config = dict(
    n_layer=12,
    d_model=160,
    n_head=8,
    n_kv_head=8,
    head_dim=32,
    d_mlp=320,
    vocab_size=1473,
    activation='geglu',
    norm='rmsnorm',
    norm_place='pre',
    norm_eps=1e-06,
    positions='rope',
    rope_base=500000.0,
    rope_fraction=1.0,
    qk_norm=False,
    attn_scale=0.177,
    bias='none',
    tie_embeddings=True,
    parallel_block=True,
    init='normal',
    init_std_qkv=0.0245,
    init_std_o=0.0,
    init_std_up=0.0245,
    init_std_down=0.0,
    optimizer='muon',
    lr=0.00724,
    beta1=0.95,
    weight_decay=0.021,
    lr_head=0.00593,
    grad_clip=2.0,
    warmup_steps=200,
    schedule='wsd',
    decay_fraction=1.0,
    decay_shape='sqrt',
    final_lr_fraction=0.1,
    batch_tokens=16384,
    seq_len=1024,
    doc_mask=True,
    train_tokens=161800000,
    steps=9876,
    dataset='wikipedia_en',
)
MLP neurons of a small language model. Each row is named by its layer, matrix (gate and up: input weights) and neuron, and shows model dimensions 32-127. Each number is 50 + 12 x the weight over its row's rms, rounded and kept within 0 to 99. A neuron's up and down rows have the sign that makes its largest values positive.
After each neuron's rows, "fires on" lists the tokens most often at its 100 highest values on Wikipedia text that the model never trained on.

L2.gate209:45 56 66 62 58 66 52 54 32 43 61 54 75 58 70 43 72 31 47 57 60 46 51 52 52 53 50 49 44 30 70 53 54 44 44 60 62 48 27 58 63 24 28 30 60 38 53 59 57 35 69 45 37 70 66 50 56 40 62 57 36 65 55 35 53 46 46 51 53 43 49 47 47 60 60 64 78 51 48 54 48 58 61 38 71 68 65 40 29 55 44 57 62 46 41 50
L2.up209:58 62 41 61 45 56 72 57 59 54 52 57 48 71 64 44 52 41 51 57 48 41 45 53 26 61 60 56 82 34 75 56 52 71 45 42 51 45 43 49 59 41 32 59 72 47 58 64 28 58 49 50 52 79 48 46 52 52 33 64 30 71 39 69 55 24 50 66 54 64 42 56 30 72 56 38 64 48 72 44 44 51 51 48 64 60 63 65 53 52 41 51 62 49 55 65
fires on: "ul", "olog"

L2.gate2:46 35 49 56 60 37 58 62 37 39 55 28 51 68 37 43 45 51 68 44 52 28 39 75 47 47 58 43 51 48 52 44 27 30 66 65 47 35 43 41 28 41 40 70 54 40 49 17 50 58 54 67 73 62 40 18 41 47 55 58 42 39 49 53 65 52 62 67 52 55 46 40 51 69 47 62 76 50 62 70 51 34 43 59 45 56 44 40 42 56 42 73 40 55 42 62
L2.up2:49 28 33 51 51 53 49 39 39 45 49 27 55 66 59 48 35 40 70 51 58 20 46 61 51 43 56 58 50 35 67 52 51 51 46 70 34 38 49 28 35 69 41 70 54 48 58 33 49 61 60 66 56 68 50 20 39 42 52 48 34 35 32 51 58 47 48 54 43 57 70 62 38 67 64 44 59 47 66 66 60 32 41 66 57 58 35 50 54 55 36 50 57 48 42 66
fires on: " cons", "ident", "ient", "uthor", " public", " sign"

L8.gate264:55 45 53 54 47 52 28 47 45 57 28 38 48 63 68 33 58 50 44 71 38 41 51 42 58 29 51 55 42 17 39 51 70 64 65 49 56 28 36 42 66 52 45 45 55 52 44 67 78 51 35 57 63 56 66 64 46 42 53 70 44 54 75 51 40 40 63 62 51 45 40 47 50 60 50 47 51 50 53 62 43 49 52 50 53 55 52 62 55 54 61 57 72 75 34 63
L8.up264:56 44 33 75 48 52 42 73 54 76 45 31 54 92 37 36 48 70 67 45 43 43 56 40 37 57 42 71 18 39 63 33 52 29 40 50 40 42 58 51 38 39 54 73 57 55 36 73 62 52 28 54 42 55 58 64 59 50 51 64 42 49 29 45 25 43 44 44 37 55 56 64 63 56 24 53 46 27 60 41 58 35 39 26 58 53 55 64 48 42 46 49 39 48 50 38
fires on: "p", "y", "er", "ol", "ograph"

L2.gate27:34 62 44 74 40 47 55 29 62 62 26 49 36 53 43 34 45 49 57 37 40 65 75 53 62 49 37 52 62 64 34 56 51 47 51 53 51 66 35 36 53 53 44 42 62 38 39 43 68 47 48 46 56 31 32 41 34 46 61 60 51 44 78 60 51 39 61 34 29 32 54 61 49 43 30 60 63 24 46 38 56 69 46 53 55 54 30 59 49 53 62 50 40 64 30 48
L2.up27:49 46 53 37 67 71 42 43 54 55 52 43 43 62 48 40 50 52 62 51 59 52 47 45 52 42 31 69 65 46 46 68 65 54 55 26 48 63 37 53 32 58 63 32 82 25 56 66 58 55 33 77 63 34 42 53 30 47 58 58 69 42 71 46 84 46 49 41 50 50 47 62 42 44 46 56 66 40 58 46 46 39 67 44 54 24 45 64 51 52 59 64 35 55 50 56
fires on: " sc", " Sc", " rele"

L8.gate75:68 45 55 34 67 56 45 38 49 57 45 69 42 65 45 54 34 51 41 46 54 44 46 75 55 68 40 48 37 61 39 39 58 36 65 53 64 42 29 43 65 53 60 45 56 42 39 70 35 30 60 52 64 63 64 47 29 44 54 69 58 55 18 59 47 60 67 47 50 54 36 41 47 43 23 51 53 68 58 55 50 66 48 45 51 57 58 64 66 47 44 41 57 53 55 34
L8.up75:83 49 36 58 53 63 62 51 50 53 59 46 46 48 67 55 39 34 36 35 49 23 54 66 36 41 67 48 52 54 54 61 41 47 75 74 43 48 37 51 54 47 43 44 45 42 54 60 49 48 57 54 55 51 48 40 35 50 64 54 75 52 31 49 51 36 40 66 54 48 44 47 50 29 35 62 40 66 67 69 62 41 69 54 39 69 23 52 68 65 44 53 45 58 55 29
fires on: " comp", " X", " Sp", " Comp", "og", "p"

L2.gate272:52 63 29 63 63 39 36 43 60 45 62 63 69 43 37 55 64 51 42 45 45 60 40 56 54 55 29 49 40 40 43 49 53 45 51 48 54 44 76 55 60 29 28 41 68 66 54 45 67 34 45 38 82 38 51 65 34 56 46 40 46 64 52 62 53 49 28 59 13 54 48 47 55 67 53 68 63 50 55 49 41 45 64 41 60 63 33 38 45 37 50 35 70 73 18 65
L2.up272:37 67 46 38 48 39 49 54 21 46 50 59 47 59 55 58 63 46 41 41 63 57 44 40 39 43 49 50 40 53 51 29 61 42 36 62 57 42 64 32 54 36 47 49 60 49 52 62 66 63 35 47 49 51 43 50 47 56 78 44 49 63 27 50 45 54 62 42 44 60 55 49 43 61 47 70 52 51 63 47 36 39 41 33 57 70 42 39 46 33 45 42 80 54 46 42
fires on: "ol", "_{", "al"

L8.gate284:40 37 28 51 59 45 31 36 71 46 61 42 59 37 47 46 64 47 48 30 65 53 57 52 54 40 53 37 40 71 41 36 42 55 53 42 61 35 66 58 38 51 71 59 30 61 57 52 53 52 46 24 49 65 43 42 53 32 53 31 67 33 44 65 45 61 39 55 56 35 45 24 50 45 54 70 56 20 37 20 45 49 56 76 40 40 48 58 42 42 46 49 51 51 52 62
L8.up284:51 51 51 62 31 52 42 63 34 61 59 54 57 58 47 25 51 44 37 55 55 75 51 34 67 48 46 36 72 62 46 34 50 65 34 36 45 40 63 29 62 40 46 47 65 41 70 54 49 66 48 56 36 61 45 42 34 79 45 23 37 61 59 60 57 40 45 50 52 40 50 47 74 48 53 57 62 62 30 27 59 66 51 45 45 69 42 38 42 63 52 52 32 60 41 52
fires on: "s", "t", " by", "or", "on", "k"

L6.gate103:51 14 60 67 46 60 53 48 32 46 56 44 45 53 58 46 64 46 49 39 59 48 67 53 62 32 40 55 41 50 54 47 49 66 46 24 38 52 42 47 47 75 60 86 58 53 65 53 42 48 53 48 47 38 33 73 39 61 45 67 34 41 55 41 56 55 30 54 49 45 37 68 24 36 29 37 27 45 40 50 66 65 53 34 48 54 50 43 43 42 57 60 81 59 49 48
L6.up103:46 47 75 32 55 54 59 48 43 66 56 75 44 26 56 46 61 36 50 42 28 43 28 38 55 51 33 56 78 60 49 47 54 52 49 49 55 47 65 47 52 55 29 67 54 57 54 46 38 75 71 61 63 39 49 36 46 48 60 57 59 38 40 44 51 67 40 54 21 27 47 56 45 48 46 34 47 45 57 65 64 51 49 34 40 34 40 41 61 70 47 46 49 54 35 35
fires on: ",", " Z"

L9.gate217:50 57 40 35 33 23 54 41 75 38 62 58 40 61 57 50 45 52 69 37 32 52 36 53 48 64 36 51 57 50 53 31 69 52 83 54 56 72 59 33 46 61 41 49 64 48 45 53 46 46 66 53 76 65 51 39 49 57 48 29 40 52 38 51 30 51 65 46 64 28 62 59 56 40 62 44 66 28 58 44 56 69 58 40 66 48 49 47 54 34 44 69 30 57 55 36
L9.up217:61 54 63 44 44 57 44 55 70 53 37 45 47 42 61 51 43 61 66 73 63 39 49 40 38 35 47 47 50 63 48 82 41 57 50 42 68 50 63 49 62 48 53 48 57 28 54 48 70 48 52 67 56 61 37 31 64 76 46 41 52 38 48 43 49 47 48 23 44 44 49 54 52 60 58 55 61 65 53 57 53 76 52 62 45 42 32 56 38 31 21 57 41 48 51 65
fires on: "ject", " r", "ect", " of", "s", "gr"

L6.gate272:61 58 43 68 24 72 43 51 32 60 56 39 51 41 73 44 55 48 55 39 41 34 45 27 40 58 44 54 54 59 14 44 50 37 57 43 57 60 26 43 44 40 63 51 55 42 43 57 37 64 50 58 60 57 53 35 26 61 57 60 29 49 59 66 69 63 69 36 46 50 44 47 56 39 48 52 48 65 47 46 33 40 35 50 42 50 34 56 41 44 59 55 39 51 66 59
L6.up272:36 58 20 53 54 46 59 40 45 41 40 52 54 36 70 58 50 59 52 47 64 83 30 66 33 58 56 69 34 74 43 53 56 51 52 51 53 47 33 31 63 48 60 25 64 35 62 38 28 67 53 61 59 36 52 52 53 36 77 52 53 53 55 56 65 44 35 48 50 71 38 41 52 37 56 65 69 33 60 56 41 51 46 49 56 43 26 63 62 55 45 41 52 59 64 51
fires on: " sc", " Sc", "c"

L7.gate254:44 53 25 37 45 37 48 36 59 50 30 51 43 43 50 58 31 59 53 49 49 54 57 62 49 38 35 36 61 43 45 38 43 44 60 60 44 42 50 45 77 43 38 45 26 61 62 51 49 56 48 69 37 52 50 49 39 34 64 59 54 65 52 60 65 33 62 68 59 56 60 46 61 52 92 41 63 71 69 36 34 61 42 39 42 39 66 66 49 49 61 67 57 48 61 62
L7.up254:62 27 37 53 53 43 68 65 57 20 50 66 38 45 30 49 52 30 34 50 62 64 40 42 38 49 43 27 35 64 31 47 61 48 42 66 51 60 57 46 67 62 55 37 46 57 71 60 77 40 53 72 30 44 56 67 61 54 56 67 49 48 42 57 47 43 52 66 47 50 56 54 50 58 46 58 61 45 79 44 59 41 57 25 60 22 57 34 38 61 44 59 47 62 49 76
fires on: "t", "ar", "ction", "5"

L2.gate276:42 37 34 49 48 54 57 50 38 57 47 41 56 42 69 59 52 51 68 26 23 39 49 66 63 47 58 60 41 55 53 40 53 58 67 47 40 61 50 41 27 60 69 53 20 37 51 34 44 73 58 52 47 56 32 74 64 32 37 36 50 63 48 32 60 55 47 50 52 71 57 33 34 58 37 37 31 53 45 55 63 69 36 40 34 21 53 37 35 34 38 67 62 51 46 40
L2.up276:45 68 60 29 63 35 37 28 50 61 37 43 68 43 55 77 46 64 43 49 52 64 37 50 42 45 34 55 67 54 50 53 63 38 40 58 44 57 43 35 38 34 37 50 25 28 73 67 45 50 42 44 43 37 56 52 48 44 42 47 53 58 52 57 69 74 44 47 29 59 45 58 74 49 58 59 53 44 56 51 79 27 36 44 46 58 55 73 38 36 39 70 52 71 42 45
fires on: ","

L9.gate211:60 34 49 55 60 40 51 46 51 57 37 48 39 87 70 56 40 49 58 34 28 49 60 48 37 57 55 45 40 34 53 37 52 34 65 50 55 34 52 53 52 62 33 49 24 41 39 69 66 66 60 64 54 47 54 47 48 38 57 69 79 48 56 59 57 45 55 57 44 51 46 27 55 56 44 76 39 64 47 46 38 57 40 53 42 57 49 56 52 48 86 38 39 56 70 40
L9.up211:59 33 51 32 62 48 53 29 67 55 65 37 34 87 72 29 38 40 58 37 47 34 53 52 63 59 42 50 42 26 45 51 51 39 66 62 55 45 37 45 46 37 47 47 35 39 43 52 59 41 64 50 58 52 55 54 68 46 61 60 53 62 52 38 55 23 54 67 63 76 41 69 54 64 46 63 50 66 49 58 45 65 48 55 31 65 33 47 67 59 64 50 54 45 57 36
fires on: "p", " exp", " comp", "mp", " imp", " Comp"

L8.gate64:59 62 72 54 46 40 46 47 56 70 65 62 62 72 32 31 65 53 55 49 58 54 72 58 50 43 42 58 47 72 39 40 20 51 60 26 38 55 53 55 50 41 56 55 60 65 36 38 35 63 63 44 48 69 50 53 52 59 58 67 58 72 46 16 42 14 43 51 50 46 52 46 57 61 43 64 52 48 33 54 39 39 47 53 26 39 42 49 39 49 53 53 50 25 57 54
L8.up64:55 64 55 44 38 50 45 60 23 46 52 62 46 72 47 45 61 31 58 51 36 43 62 47 45 37 51 48 41 52 51 51 42 42 43 56 45 55 47 54 48 65 59 64 42 44 46 50 74 58 35 58 40 38 71 45 33 47 44 28 41 35 49 78 31 45 55 50 39 26 47 58 43 60 50 61 35 28 65 68 64 44 50 86 69 51 62 46 44 54 55 51 58 43 59 31
fires on: "v", " R", "b", " prov", "el", " Ad"

L6.gate174:49 76 23 44 50 42 84 41 54 55 51 42 16 52 50 61 46 29 24 35 65 65 46 29 56 47 36 13 43 65 44 47 45 58 36 35 61 37 64 43 50 49 40 54 54 57 37 54 46 63 35 41 59 64 57 32 67 57 61 49 57 51 39 53 45 48 34 45 54 50 45 45 57 49 51 47 42 55 66 33 57 55 60 58 53 44 77 65 71 44 52 57 48 51 79 67
L6.up174:47 48 47 84 47 49 52 69 45 52 43 37 32 55 56 45 53 33 45 55 42 69 64 44 54 63 71 30 41 54 61 55 42 44 49 34 35 71 55 43 40 39 53 48 42 62 41 46 52 72 49 55 52 49 53 52 65 76 58 34 35 63 55 50 66 71 50 40 31 44 32 26 23 64 39 55 59 49 59 38 41 52 48 43 69 42 58 44 44 35 41 47 73 19 41 58
fires on: "um", "ft", "s", "k", "w"